Weights of a small transformer language model.
Size: 8 layers, width 640, 10 heads of 64 (2 for keys and values), MLP 1280 SwiGLU, vocabulary 8192, 32.8M parameters.
Training: a variant of Muon for these matrices, 903M tokens, 4902 steps.
MLP neurons of a small language model. Each row is named by its layer, matrix (down: output weights) and neuron, and shows model dimensions 240-495. Each number is 128 + 24 x the weight over its row's rms, rounded and kept within 0 to 255. Numbers have three digits each. A neuron's up and down rows have the sign that makes its largest values positive.
After each neuron's rows, "fires before" lists the tokens most often just after its 100 highest values on Wikipedia text that the model never trained on.

L5.down1066:162164135078105140128075155144159104120153115079111091136085112132123154079145106151129093114145122131153121112129073167157133143128116147130144106169096135140104156108112139153173086093131139109123135125130145132137148092111130115114150169133131124108044126112134155128126124143149139160094120109125111115152113136157126109140145112121146127134143116136117140093153136092125114163138141124131112093116098133130120138125109125126158140180098134161129129107151128104133091124132106107132109124139152188127103128097082087128097123101125111099125125141122151097139132114158145129103130174113126151133156107119114135125113119119178121103169139109094151133150120129097187106105095122155108167159096106110118124127148127155114164181125098120157122127154121122122091183073126
fires before: "\n", "|", "==", " |"

L5.down1234:142169160148097108146141147150114065161140120162112075134134172124174129043142129135133162157087132128104108132146145158165176114182122126140109121094099060163137128133120119143155124125156087108145144155148185136110198120176137091134090152114135154103125117113105151154072146138167075111153145141132146164113149107170106108095105138104109139112130127107175146146122140123159101144099142110141142155183170154150126105160152127158098146143142147150143076106135147110127091123102132157134115117168140113137113152115100149125165164119115112152125094153090153106170129127095122109126147153138117153149126107104140140169135142163153120124137105084118100137135130137125134161128095113107144126103119143139133145128146141095092134127100123138124150127145144118113153117120123
fires before: " ", "\n", " −"

L5.down295:150118130128153097154134120061095124139139142149060142107118123085155132140085077113149087138108153181124177099091127096091137094143138123100144114120129131104153120151079113116108142133100150194095146127132148114143190121105119095103110111157145103159120128103120137159114128178101144177091125136099125133105136091134121110092144139141092114116142121091103173127145100154126097143135150178119174142073152139103102109134155121125118121130116138146116161127125119157131126152168116109129160133142106133133175141140142108108083147140165170118092154117141173131140140143095101149119092149126166093123131117091120114168144132115148165103155152122109089092108134087177141135081140122127098156074099081128087153118126138111160103159112156099154142107129106114101111163162148
fires before: ".", "°", " (", "\"", " kg", "1"

L5.down851:174157145121100141092105137137113187162146147113148119096115082159120127101135155122137114130158123161173144120170129136126091100144117148094136129155140122145154131114132149140121091137109175121144140146146132131122120115091128102119117149133161107144122114099085111138171087135140084159146149082160129103157100129122165144139116122121123165086138112165117130165145145136138104122083128113144137154130143114139094155118103140137156127106195154138089139123152140162161127115147128124091099116104130150131098115124130110131090146107133110142180104181112160122150113123139129102141115140118180128131100100105121132152144155139155174135128104145099131117132112117129118104156155140125160101151108080147127106157122087102096124098146143082096142120159134130134118093154081
fires before: " |", "\n"

L5.down478:071156131141091152166137096135131110100111133118138121148153121139108139105142134151113121120150072134111166091155159156109122116116137132128149134090095105117132113122138134121116197144133127129167082171096111143134105134163140127120123143146136111141130129153117124094078163153167136128160078123136120122092159085094086142103139134103128148103092135109127089157091117144178090086122143095131099142126129136105155106089156185134118128117164114123079162139079114105117104136130130121121156120081111099078124158110094147131084125134127121134122177137092124136118123132119090144124139135123111158181097169147062112127120121121116109098114148118128107122126136160144111114123108162126136124131107090123143080097174115104110102144148111121089153130130093147089136119131126
fires before: "\n", "."

L5.down790:143124095130102137154153099137075147109109123126164134120183080119168207159131129130127162121150104109097077119096152152106087132093092118137151101107133094174119145150147154134088115078155089145158147109109148137116135109120115092124117172142172146125161153111133146135090143144101129128153150119117129147145144115103136107138147124162095104123136112110144137160139154118137134165169115110104130117104155150135121129129159107158117116152140145137129112128135127141144125134148114131135123118092121125142141090121127143135124090145154140155129107156120137115128116132105157163126128124131139149156124134136115131124123114112132192170079115157122073131125161115170150143149168073148144136135140137129172136129130141127144147107103122103137143114109109143125117148162139
fires before: "|", "\n", ".", "5"

L5.down1154:098124113131104130145124143159171112127155132134167146166152125150113104141128143127147132166164109140131150102131101155138134117161129097109119148103171122078119107146137129133182122148141116085106141133152126134127113151128120120181143128134145139072127123114145100125100127156125155119125130134147164150130152167096128115143156167145138144158161092125154088111148123104140138121107130106128135169139117140162173097095123118111135173176058125128156123110150074145145118112171148115143157147145144124177126144101157068127099171155129143149119154126087113134134102120152096127123095130123144062153158160117105147098126126124178141127203136105190132123121144138124092091161133103098101127148135171108159098105131135109159137094133123117125118118124122173102150128162142
fires before: " |", "|", "^{", "|---|---|---|", " "

L5.down742:154123103150152116167203124111113112154119109118092142122174158142109099132108146091125127134133105141107115118130143157142128104142136142115145117232111124147128141136118135129100145108122103154169137162130135129097139114104122119150117120125147176153108163175127144157160141163161140125121132140154121143136143122145166118123120081110141092083108127113164136115123112097140109145107133146116119118124118144122121095117123176163184127112146131122162182175104147106115143142126163125166119131120119080135126152145169123131127139088113152095115077153151140123128095130138086139135116160108119112139111119139138152127155100121111120121156100145117156117175143144124138107121137149114114147125138102094144107132136091134103126098149151177115149098140136108069094130112114
fires before: " the", " a", " ", " his", " \""

L5.down289:113140092180174121121119141152137153135105136131147160122165085129149124151112120120109126163148170149117113096152136089177145169123179104148137115138091112111123107095142111110126098094128146132117189133106134139141118109152152088143163114164118109122126157120143140146147137164124127120117124147091155147132117117095143160097147134134155190158134140144149133143104136150129135140105141120167100150108136150094120131116124117134129178140120074076206125128091155136115163135121073156117141133130109125148139127095106090099116130129111111110136115152117140123103146152151163173125169085109142139139107125139152107151102088142125102131110129117144169102115154114115140124154118119108118127144161165135130118080136124129140094128135092185139101109144104141140137157125096
fires before: " |", " season", " of", ",", ".", " in"

L5.down21:147133103102086121152144160116104090115123185158131140106119085161118108154129150120144133155102148173138084143129104118115110090157104111103164177162154104117151091161117109133123116110112138132105122136089133143170144134128151118118133109161104143121142145143135115110116101093055138157117101102143126125128159112110145136153155115117044114161167155095122114088146064125139119142083105029162123143140145117130128131139107143130123107125153144104152169102157099107156144164110112146139125112159129138098155106122094141171115118163136111105086136132141140138096138111111121099145160208134176131166168153111122105170129123156102161114130101146128166130138129166157123111137104099104135090164114133137102088143111191133124082144128106122100086124097124148130130138118149
fires before: " |", ";", " by", "."

L5.down1081:142103119085156120089136107174153110171137128115136128164133161109122118137104160136125161107137109119142100158134144150101173145149186121116095143129180122111114095150088110155100139122093144085113118136118136130127086116108138139124126149182122115143108113072132155116107148138133088154124118135136131101116104143101149122124143126106139131150110112077112132117137199118147120106127098113151134120123095131155148151066121123132172133142187128119150104127107107118084151116138127134106116147148099141128120133134128135065167085100113141117130121147107121130125133146149105101085113145115135124123113131143119131115133117133154125101133146096093174159142155151111095135092157105115157142065132164159108101090171151135140092144128108197146166149152113137128127115100097
fires before: "1", "5", "8", "9", "0", "7"

L5.down420:112135156151135090103169110139092121153127148102126124133126184107088154139128144154106157123142119141105131117153120107122149146140117126187155089098156134102142125137099147062120115109129146135131089149115072120123139108121122120115135116119170125119112127114128112116120123123104126178146104129066106155138125121169140152121107148081131112128111138123112116167104195123158093104149112110138090138145160162065124114119140123133136121093111129119125161162174130131103127148100141137128086119149139151121159122121140128139122132112114136097141145098143106133126143093145140153155112115138092106140088154140097157131128110101105153121118125149155092132105139156139198140110139121099064166113131090114138157121095152146146094144128138108112149165157109116117125174117153
fires before: "ia", "-", "ian", "is"

L5.down401:187143148144156067084172120146104125135125097133176177111151128132105124121107164117089109095126172110121137081129107139105170132105105179121120120094150152141145115125119121116069086101122099141126138106134144086123100138117136124091144133106127139149132150137153119120105154130132132146181123143088123127113107094162139115110101083129117108134135194120119128155095119126137096115110117154116157105091148131144116107100113140099141120122138095124114113168131166099154135126113123109140167141107107134130104137090106093117152108127123157155146167135168120127086112134109153117162149040121136104129115130086140108160102111129072138130152127171120137095125100141104111111183172151148143140118123137150109088123166108159117150109130133110104169092112149136151123177182093
fires before: " |", " the", "%", " votes", " ", "'"

L5.down1254:133091120157114128145142152126128104078116118117101150085105155137132111130139109097123108150145135157145180136147133127139121155138142143150146101124142141145109121138126138100116143149149144102111112118116147147127132168124084116131139127137103155132138117102153137111120121158094124113111155105181142107129180083110120122123113094137102138128124103148129101151138107144116108118105128104131172129115128155149142118123165117139104134136071151144124147105105098100150087141134159200122118130075077099148103106140127163178119122102151114126112121124096110099147099136135133146129082140159104139130133101092143149132138180108127122137107147098147140138141128106132076125140139173097119074154148148127095088106131144134101129131133109136121085086110115149075145083154175
fires before: "1", "2", " ", "3", ")"

L5.down854:091117147137113139134110150149114130167098134139144136131120103139185133112133145138152094132133121063072153095176101089163123135164123096135130123114112127107123151136136143152125133125111094119148119123151100120132095143118117142124149099150123141126115110121129171113143127148130099141120109055064135136167127104122162126113111137073145120098173158127135108151115138126115138085136111142134135112130133148131108158148112116127139143131114136152122134126130164161200134074149142114103133181150130112131156074138148136137140127099159110147136128129140161088143117155130170102082085151118135107139137147106149142164119161100111102075140149105112136138133076066151085149135144109160168110136130114149130147118130096121147131127119144134134154157168105075147147118153161
fires before: "1", "2"

L5.down363:114148150106115100115112123118158124115141137101145142118112162127127118165095125161150168114117116116132108144165130098123107135149131173149112110147115154117131081129161156155135134121162148111153113135164107121125103111141083125126095150135109119139128107167151130144101145120138144120101062124113133155142129128140133166144124137125087108141128119166149141115117102168146129125121145194136072103145169093162132113129127139125125159124144154129117105119125150096113116112123125110128110169124143138110093108132085130143117161131137142166128117123141093159096119149171174133100113122121101133137127140116158105111130124119151152130163054104142122155121127115146081119158113124116108077116119100177168153098080176117164138158170093109129088124162105158156103144165099
fires before: " |", ";", "S"

L5.down1004:161162170141152158063111132100107165111147161081127145147138127108101144109103114093100112144148078150173082078104134160117154137125131131137152132146093109103120127097119106136141147149132122080176113131132121130152120140104084104117113098107139117120102134108142120112075113169094104131117141115149122163139132117164129084122152123144158140126149094142131168145137125116128107149114121130121100097084110127129100159109178122150113107135119124071122134148121093182138150116123092157099101159145137107124126139175126113164134150156129114134121170160137109126167114149116110131112104104145105157173115114103133136089107140140141113140157107140116130138132129167162114149135133115135113102139128150163119125132129145177098062122132131124151077119138102099101129140109133
fires before: "|", "\n"

L5.down183:126166123152141152153139130126085186128149135088146106138122131108136182124158145083138178121114092126163089111175113134130127139153102120127107146099116170134148114164155119134143133107097101155090137150105130145120133140111123101105161139128135139119068146118141172099172120122114146150129136132162124145118183114106099103126119104138097164147122090149109135114201160110136126168113097139112129145134125144150140078107109111134071162124115103144152154156090136100151153159157101108160123089108101104136095091105150150115093127126129162111107124137107096145152094122120108135142126203135103114121138139085073132125112155157115133142128114135135176128117112104079102119130157143125133069132097109124108144122095150127129134103078104150139145125135149075086090094148144
fires before: "|", "\n", " |"

L5.down1007:139103086129191154164084144143126102126131162146099171161117136155142115135105171114115116116112109129148113086117126212185171125136115096112094120165146127147163105113130141072158117096091150088134127130130133103191148099164144156117137127088132113157115118146117113141140144164122094134085105141117175114127121138080138142115096139129136121088114109160120122118121138166116159125146124115104120102108113115110059125176117113134154127138144106117128104168050084136144140163154107126088134169140127168114119106142066142132179161140137093138100085099110076123145105155137136107134103127121142136138123144135137106099100150159133100169128147146119100113141133129134118167156156154115148105151176090141148122109113150127144121147154131147160116132145138152100117122129130
fires before: "0", "2", "4", "3", "1", "7"

L5.down584:139093161160075152104138164118082121149123146105127130117192148118155081137099122150116116121159196122117143092128147111102078086077112112088133180121149168167129126103067136101104137135133132133161121117077083132146110143092102113158115148121136142125166117070102117130123115118140116145121146062135107150107128146109119134116110104119142106144167140142107133117120122123136121151113122125151081114146109067145142092134114166132152111122148094135095117124176135150138107142110132142130142076139118161120077139144136147148102118096132152090156127141119114126111132137126147088152143185118163149129132129099136167137099098078122121090087103114119111133149135118093124100120154145125122111103115147166126172117135127116138120132152126136148122123112133110141135113087124
fires before: "4", "8", "5", "3", "6"

L5.down847:155105111075146139114103080114134102153113142109089121136102103126142110131127135162152120131119115136145141112100115111075138136143135094137087119125078158088101146130108143225187142137121149138112133121110209123142124117135122142128113115098095121130137088121120190054122103123138141126143104135137117115119137135150115140095127141116143128110090129154125132153138155119153118083116136150134144087108141123107127143125137123138154111152099149106119143101127120106136116123168110120145153103119110116169094167133152083119106141107148090119151170113108150120110139107075134115132160146110126089135143171136143106172147125178176105119100099126127128094141149132147124130092103151119101169106172123119130127089146140118136116110114076122119122101124120132164101142159121
fires before: "===", "==", "|", "=", "====", " |"

L5.down188:157116104136127143104184079204128126139120119146133130144169124198134140141106108133147113115144093139123091120131134142105122108109093135141119135152109169121127092148111130106093167142144120140180133127115121127172141120093118137145129136110151166107134151108119143144137117177152144111165113099158131118125130113144114071116151159133139101102138120149148171139136135093122079116132145121144111112129103129134137108146121125122100149154127117136102142096092121136093139113098076116132156148134141138090143155148129099083158156143137104115124085092136084117109108090175111122098133119180119143119133159129165089138149102152115103191101127086097125162145140095151080118129107129124119073129153130102119150147147109126112139129118095095148074114111144120137147066140140
fires before: " the", " of", " his", " its", " for"

L5.down1100:142121115151068148148110163144138104095125122124142110107101100161173144107117151115111081085116131137117134103168109141066136107144131118114114146111152121121092139150113133098094134165086130129098119151096142124118169125145113144115126133139165141125114117121138116142116122123123118070128135092113139171151141146114169116166111095140164101109157108125110101137162128116116110113114149100123060106144179110168133071158116114105103110156157166132150130131118144136119167080113112153107083100155139115143113145130099109151119136140103156129134110143124156161136146132153134125160153115147119167115119155169127136097108144175129134108101137134085147138074113155100175090111122125122111145154123101122146133131124145110098101115151140087123118089098165123153099144118119
fires before: " |", "0", "1", "2", ".", "4"

L5.down1074:133128139100141144086115106137126117152136112124123137141121137083127113134137116099143132134148174146128158143149146125090163129118130122126114153163103070101132104156144150085146099094141129162155120141094118128160151099112107130133140170152179137104173103138093135123127110134126125124101133150123093124091125186090111175184130164160097134144126106143149143120126117160103141104139109108149086162107105121083137133096162148171101143154171159162152126134132151151147167140129137108105137138098065088156099126104136115109128103140127158071117115107115146134115144106062115071091163168169164122117143137176094140126185104102137118186141150122096092122117119100115181082114150096161089100116114134120163122105142122141110126130135147143102151058110129124104140112122143
fires before: "|", "\n"

L5.down1071:107105137129115125120140130126112108172106106120104141100160109110084130114159126160107116119127150141136109145063165125140088140165100135128127084135148152112143148137153085145154123108067136136064136131132138180103136131117128109147122123158083157155095126148135147110135145122144140144131130172157105146197132137123114141128144129170166136125100128140097144117068116129136140146134128117121099134156156186138116133106164087113111133150140147161164089110146138122127155108107150123127132128147102157119107156139105157164111103129138117127133141140098118123146118182101127133136157101141132156102133100118118128122153152111146156131117112081096098176161127114120112138150122105084088086177144138147104177138131103125125166125134145110084100122102127115095123194170146
fires before: "2", "1", "9", "0", "4"

L5.down1036:112088106149142133130120165132103116115158134161126105120147128130139139129155133183167151133124143082126173091134115107126140165106097121174186130124147125077111093148120112093111105146100162144128118117099109176189116108134144168103134215141121135101129115129141124116159147121110156142109159163156161155165117128090147098103115145138153129175080080147092108102136165123097142162143130086165123130104150140099138119139155113132123135133120106116105140118149105153144169108119106127100153146127140166113135155093143151126144158111107086139159108164135188151119118121120071141108114138105135114100136131124127112119171095151131131140133112151166127089103164139136150109130159148141146122128126135154156114118166165119143111136081096152153096135141120091148144120147142
fires before: "|", "-", " to", " "

L5.down602:109146147116090103123108128164123099156116140112145139100165143148133135102101085124151045122117112108164106153123084153122102136176113125129120133133118167118104092126150114154079110162133177121117137097100132147112123118151114109114131126127155137142176133145115122126120135117157122138160100099101100115135153142129161139114190144148141117162151145161101157167163081120117131158120103103114143124107111081087124126118134169144131161143138108106123128083132138098139153079168142145077125136141106118153070147140120123145121135149138160164099127143119131108137098142143098127156117156105106130109102122170086108127124133136136126127101160119155105122106135143125094146153128109167113156089151090127142116119112185143130135132138133112097125136186152142110117145147110
fires before: "\n", " |", "---|---|---|---|"

L5.down1139:160107135145116113095104131136139110122119124137127156173124169127138123142127124132118082114152125112085116140167136121102151139143065125128174128088142124134143125194085131157116109132105127134138120141136161138154117147110183140092143111093128106125120125157124158115093131122097154094135117098081115160099150105122142122135062147177111060127160162105128108128088141099167126168118135179121159136161129134139134151089125113120165163112082139114115101149138118129138179127134161136179101099093133119160119091130141128152117112146087153093166137152113132132149135125136158121167106176134147132134157102172141208143119145132130107111111127113179086099164149141096159136118105127111156120124122120129150143118124162139107107115107169205161183107121137103125133153135122
fires before: " ", " the"

L5.down748:124119109121125177115178152091116112125148144133124151115149154128145095121133106088145142135146084157159132158159134105103106128105126082155097132141154142145116115132114130125152130142129160112140191087107090158145149123127125158130114096139119156117137129104156155111152159107113140143112100131124123127136157127144114129118113117108151098147117126122107167112139148094118100133151183132125116129128112105101152126157155179153135151154110140130099106100154146115125148122096112182119116129127126091148170137126102155149077109082122138131135159128092155094138078121118139136149110081130105177104039073123140121181118130128145139147122125121128110132098165119118118143153097137159133127099137148116105075085123184102177104172128154142134127111137112128132154145125126
fires before: "\n"

L5.down372:150121139190142131131092112116101091163091100139150140095165123091094126082156131126078152079144141128123102092173149093124137105121096123159142097083149093134137111170145151117121118140132129104091142123142125141137156078123141102129126142130114123150150164146098151131097157119096140099129081113127142135110132119132130096088135123107153153167128150147101114140184131090084142145097148092134132116120119128130099141124133161135090147154164114153153126131093186112127118114119121139124084110146142120142107124082108117117138114135129127122167111132169156137131099125094129161133146117131106136077137074135138139155116130131131099126125136126146117112123113103142174153147162149099128148138135184158111115110126105140134137150100177162172104129116129137116121101098111
fires before: "|", " |", "|---|", ","

L5.down719:126121146132135134188104183120177176123156140149131138090120118141143131126122141105088169101089110114115095152102143198155124115123108168090129113163098125145168107088161076124144134126131128137082104095150167144142099112072140147146144128132116136097077137136151149089115143093113125095119129092157080087132167116111134136122140130147162092138179109149113119127079164166129130116135123108110119131111086150104140123163100110158088149094160116140142099116091188156108128165131127089156106155118169095093156139105113133123132148135153106096131099146140119148130101107157140132174134095102093138145144130121123137115131154139127144124109136108095110124135156144134155142142138125151113156119146103066147095159147117119116130137112139123132139115150170126101113106128106
fires before: "0", "3", "2", "4", "1", "7"

L5.down229:164127145079102119120114142178110114145135134140171148102114110119125133137129109126147122115106164148125153163154120143116149150141117127135144140023134147140163141149177096202132080110097173113117136165126130125120157125142151136129119115132162155115125116139158149117079134120167122123119100162152115124083100122095141139104164145089132151174115167108144124131133137128133147109129119145136139131121135126129135135111111134136137109165075135139104124143129123138089142100098141139130146120135114131114124143128154123079115153120153146103086096101117103140144164137128105141126135138149131070148126158137138121164131143146155111075118152122097068168127125180106129099165145162147164092132163166148103120147126167132119123144141114149142085144154150117098141123102153
fires before: "\n", "The", "In", "==="

L5.down1028:161115132189133090168126111158141137105145140166140119132124181151151157117122117134132101119150132098103149109129126131114145130118143095145136130151085126089054145132132120155122198106127159152123129118132130097135124149115125103168139168128123102132149127140113130115064142134112126146144086127114090140179158060092100110093120112133071099129058088107077164143178133116120106170109143127111138121160110081113123155147143128135119132166090106102142147121125101131116128125174146175162135158105110094148120080099141139112117159138136119146128091111136136094138149138134142111135149093132114157104121099132132152130110164108180138151144125109091122148133110104095124126133114134140097112143113126134121112143140143162083133165113159128144118098135141153160138086166103
fires before: "1", " ", "2", "9"

L5.down1112:135122086116132127137087156162096114133177095113098152124097135136121117096144147168138119146156153167155144151084112116136176135110097132107131126109117137129115130097147096136140113149142093112121116093092147113135163139113156103150192134098121137136120130152111132157114127094107131163100146154172115068163090121155123156105153092115149129093110135155170090112113111161160106122101157063093136160113103144134103132150138125154130112100090098167132135121139110100145133140132137071112126147108132127121132134155111155158134145140156102118122140177127129109098070117155146127122097118193105155185161107141158100140128135123104137169112075137106144128130140186097128101109132107176137143114099108106164154125117148142116118128119134161161121140087154137139132145113142
fires before: "\n", "-"

L5.down407:138227106119126127108109118161115148115135088138153123101125120135124131154140154131130153113080157135074125107099128091089131123124157119164087150117080091154121099124092144115149153135130150129155147165145149140140135149146146144135123113111119158120093114117156148111146155089130090151195146129131104132127131116101099150137109144130110135084101160107132131154142146145178119133194105125119116119155128124114173090101120150135109122095148127175160105108134131105129125129139105153127116089144114138116158127088125103138110116118114172096124110136126156097118158145136088135134109107124135126068134123144094143110156101125156146117102137135125124131083123132133144133085131136142143101143142137097086107136109139103120133148100131089156118124105093139133111094123170
fires before: "-", "\n"

L5.down741:128116101136118117140154126125107116200155151104140133091133102139105127132146147166123129153143160126113121138133098163162109174129173168134132092152124115162118121106128151180139174142152103129132139116136121157145129125098094119130102087102159134095101133116090168076116165170114124157129148157096109143135107144081147103088121171128130147123128151144133077133149146142053146104129140089105109128086098166107120161125189152135112176139119140116123103111140176182126169122153103141107108151154036095066115139158124121123153154130101145134140126086204112096101125110147118150169130103107141137122117157069148126122155108122132141129073158119131139144123123092171143132107121125104120100165147115109072158126122133059160111105140087162131070156118128151145094100147120
fires before: " of", " the", " in", " and"

L5.down650:135077152121140133080089117112128134110085127095146126136145157138100130135094146125102119102095086119125109103132127115147140127112139114121156142095115141068120110138118139096124138147121152116155122101135166109130129129114113164080131165106121129078130110141132167105147125158120144105131154103138106133112095117116173141182130129116067080099142101167153087130134140112132097151100167143146124159134127140118178110121150162130101112111116144118129143119094107130105094154101145146109099136136104132150122164136113073147167092160095129122101147106140116077123118128084111140122110174147141125148144143100160145100130145122119125156146151122166081156118108113143092122125125174119080126134127145129114082194113125108125128112165127138135129127104114102145129087105144
fires before: "\n", "A", "C"

L5.down333:091111115148113119099103153130116086121139147128083109094158124133089124132181131115139109097127129119081153145136120069154093136194126101138130150133130107124080107110133123166125135118164138103156112123119120086119112088110132127150121122105153143118172085116166115123127113099142114162099106091106090115122117116107132161141109115095076060105122108089117130147128147135145119121122136105146179156141145111120111115129051148133127119150118134117137126117123100105122136170120134142151103127122136118174175124109143135143154101152075139119151087118118104144164145119127133133108134174073153125174161090173129090161099115116117143171107104131138125132167175137092143144104077132119106146111137120103136165170098088129167127119123140155118166124143093134153133150155099
fires before: " ", " the"

L5.down974:155086122147113117103144105136123132122141116080079129135102112140170090137084123107126148139092167149106138105139177135142146081125113107168084164148124095113149114084120100124110099122143137140066107185096127140107112125111072094134176140151120129101096151098123135109158116132115082173094147141168134098097130119129104105118150123162134149154132123162083119123139107157122151183095092131143118165134140113086189128115114125171127125116136126129144098090115115131188090134143096134140146104116129144126160126164149126095151085126095115069145145191077092113112137127132091097134122144170151136119135131062130138120117107126139119144097115161120077164145093136137127150132110121137136088121125120145156094098146139112155147113121097126129142168112146114110155119179078
fires before: "0", "1", "2", "5"

L5.down750:134143118103121121140155164129119114104140138128151114108156121171137137142115152108132107079117119155109114110124141118118145096146154165098155106114117122115132148090144129132127097087129113138142093118117124137085143143163101136130161111079147148110117106144164105089152137115118137128113114114084123097119136156111117117145122101179188121104137099125101115135131159149121101139132118145137142157094094063142126078109146150180072164093102069122121140136147131111126155180105138125139131118073167093104149083141138121117096161153187115109080123107138126154128112093115089113167146139119110145086156134144119135083135097119123123150121129106119147121119145131127139128156143103173107105151130147146117089134153115146157136152165125119153156106127128113127144123111180
fires before: "7", "0", "1", "2", "6"

L5.down255:132110128111150129180077148131096158152135116130142138147126164148103135166129126141121154152114104179156132146122143133124131127098125159114149124138154172111152082071128120144129142159127115097113122150154137128117142133125146146071112140106132103126128144100146148117129098143131152118114082141159118073146129147144140095095082156101114133113135141147157123155126100125101138139162134119114138159114145102148122131099137101154094118166129138151103137113157146145111154160105141138121111108148127111108132124095125132117121120081114141143085110130139123095109111112129095106146104121109103127142136135138135086125157165149128111159103105101155087144125105130097117090115108153089120141093143117080146077161106141161107126121180126141165111126168091106107116114114105
fires before: "\n", "---|---|---|---|", "0"

L5.down553:118142136145120168118151148149131133126093166144105102144152136148126140110107130130172116137141141133143121159135131123147150160063164118147143166161097131130110161157080136051200111094138141140094136092118162121064099141093137124129109127145114096128124116088110129133131118161089126167179137109127163121111159157143066142134143118114101118123124164093133089105180126088149114135081086182101111120120116149139079130109128101131148114127139153175153135064151143085170141124158105112118123121145140165176168148129098131145118111130094121092111155135087143145155117104133163173100138146169139119121129140107103139129081171146141170106094110113162108077110132155164133135123109131104133125135112104124101110142153108130166163134133139167125106114144131077131110112121133
fires before: "1", "2", "9", "|", " |", "8"

L5.down637:151115162135187115120116128179125098149112105076117110100088129146144151145113113136131084119127108113158074149098151140122163122128083122151153151089115137097133157106117150153149122122147119151125086144102149159157109082149116152098179124162136116118104137135141125142142154111140119104096128157129121139115180143153129171101120123149145132130121138106144130118130141145143122098085119056158146155110156147156122134154156116106086141101109086181142121120155101133167139147139131155156136171152165116133168102097127098108149123185110181147125174147141085124087123107114135132091141151129106120127099094102120157125079104181144140110110139167136156177127120113118161132122116111129142137121153135113139150173123097152136130107140119144138093167141154199117117135104096
fires before: "1", "0", "2"

L5.down287:115121106103124077145165153137122118135120112121132147072144166148117163121112111102120169145068163114134099128126096100132081101173122114104113121100113165150140062086130126126088172122142134118112117133126119147150108099076142120130086118106116156140106109121109126117129138102111115136104103120138103136139135177127142122143130081144160099113111089155148089147118146142135119121140131100138101108125106174111147127084134144116122114097101155172118113145111129104089176120122121095109130102113105113135121107124131148165105166132106094127128103109122109129155100148106087133098128153136098129118123111127088116126141171104149142122107088091104161134150123139140152083167122169142154121154124155134129174112093153158070126100149140130089107126118162118129170131135136
fires before: "4", "6", "0", "9", "8"

L5.down1030:109108126141131128131140122156134133175102146159143117077107108077149103123136144151164124105138160086111124141128140088067142141138147119124144162141137056128093119133171106153115147112167121117117077112146102104097103112167165129143119124158095088120153133136103097135132110120092145148164108107099152128130127131148132115120117123145132115137135133119111133089134131111122164144114128152167141181118104116121139115141162124126116133148118104107119121117148127125130136159117125081113152141097112124131153098112131146152162136133147088135113171144140109157140151131115135144115162112123169141113108141139143092093136171113145134118131124083121120082153151134148122082166113114111191135165125063137116171127125146175130125128106086109137112147149093147125164095132126
fires before: " |", " Ro", ";", " (", "\n"

L5.down1111:141154168126130148131129152133095088119122130132130124133140159129099113088142140126119086125125074104113138156158136135139079117135134166170138155170114100131174109142111102136123152127173140109110142131152116124148121106110163118128131137132128142161132135113128144138141141151144127109102135153106122136154125114099123162155117135096096131126111154172129128072123115135135129103135143107128145126140113139143116121135124109106136136121137166133087148186136110126061130107142119129135132151145140125146089114144154115185136135153124115119141134161211143131125103112116167106137160131119159123118144098098119113152084082146115085116103104152131092154105123134127111080130156115144116137092116149144102123139114119119174132120156126149114113085168074123111135146109112
fires before: "|", "1", " ", "2", "\n", "present"

L5.down1133:065130116146150132131143123143133143132146134114162104124124142117132139152128135122138159170133099154113113095121170156142128080178160108082134110114118143127121147101131122122080144141162147162125147171119124074152159155132112124141093154151131116111161113105107126135082144148115106118126080150140154134109139135119130154167127122139137154142146111142173069127170143170113160083082118072145162160149128132152149075129156143147140143119146103138101137121128141120158147115117121147123129150095115192163107120135164083134106148106129149136128110101119120131162140106155118140144130146181155137087105100116097129153143094136161140092120155099161130148148151119126124153130078136118104142095145132131104129118180127146167158105101160117119110117161122132161131147122116
fires before: "\n", "-", "|", " ", " Year", " by"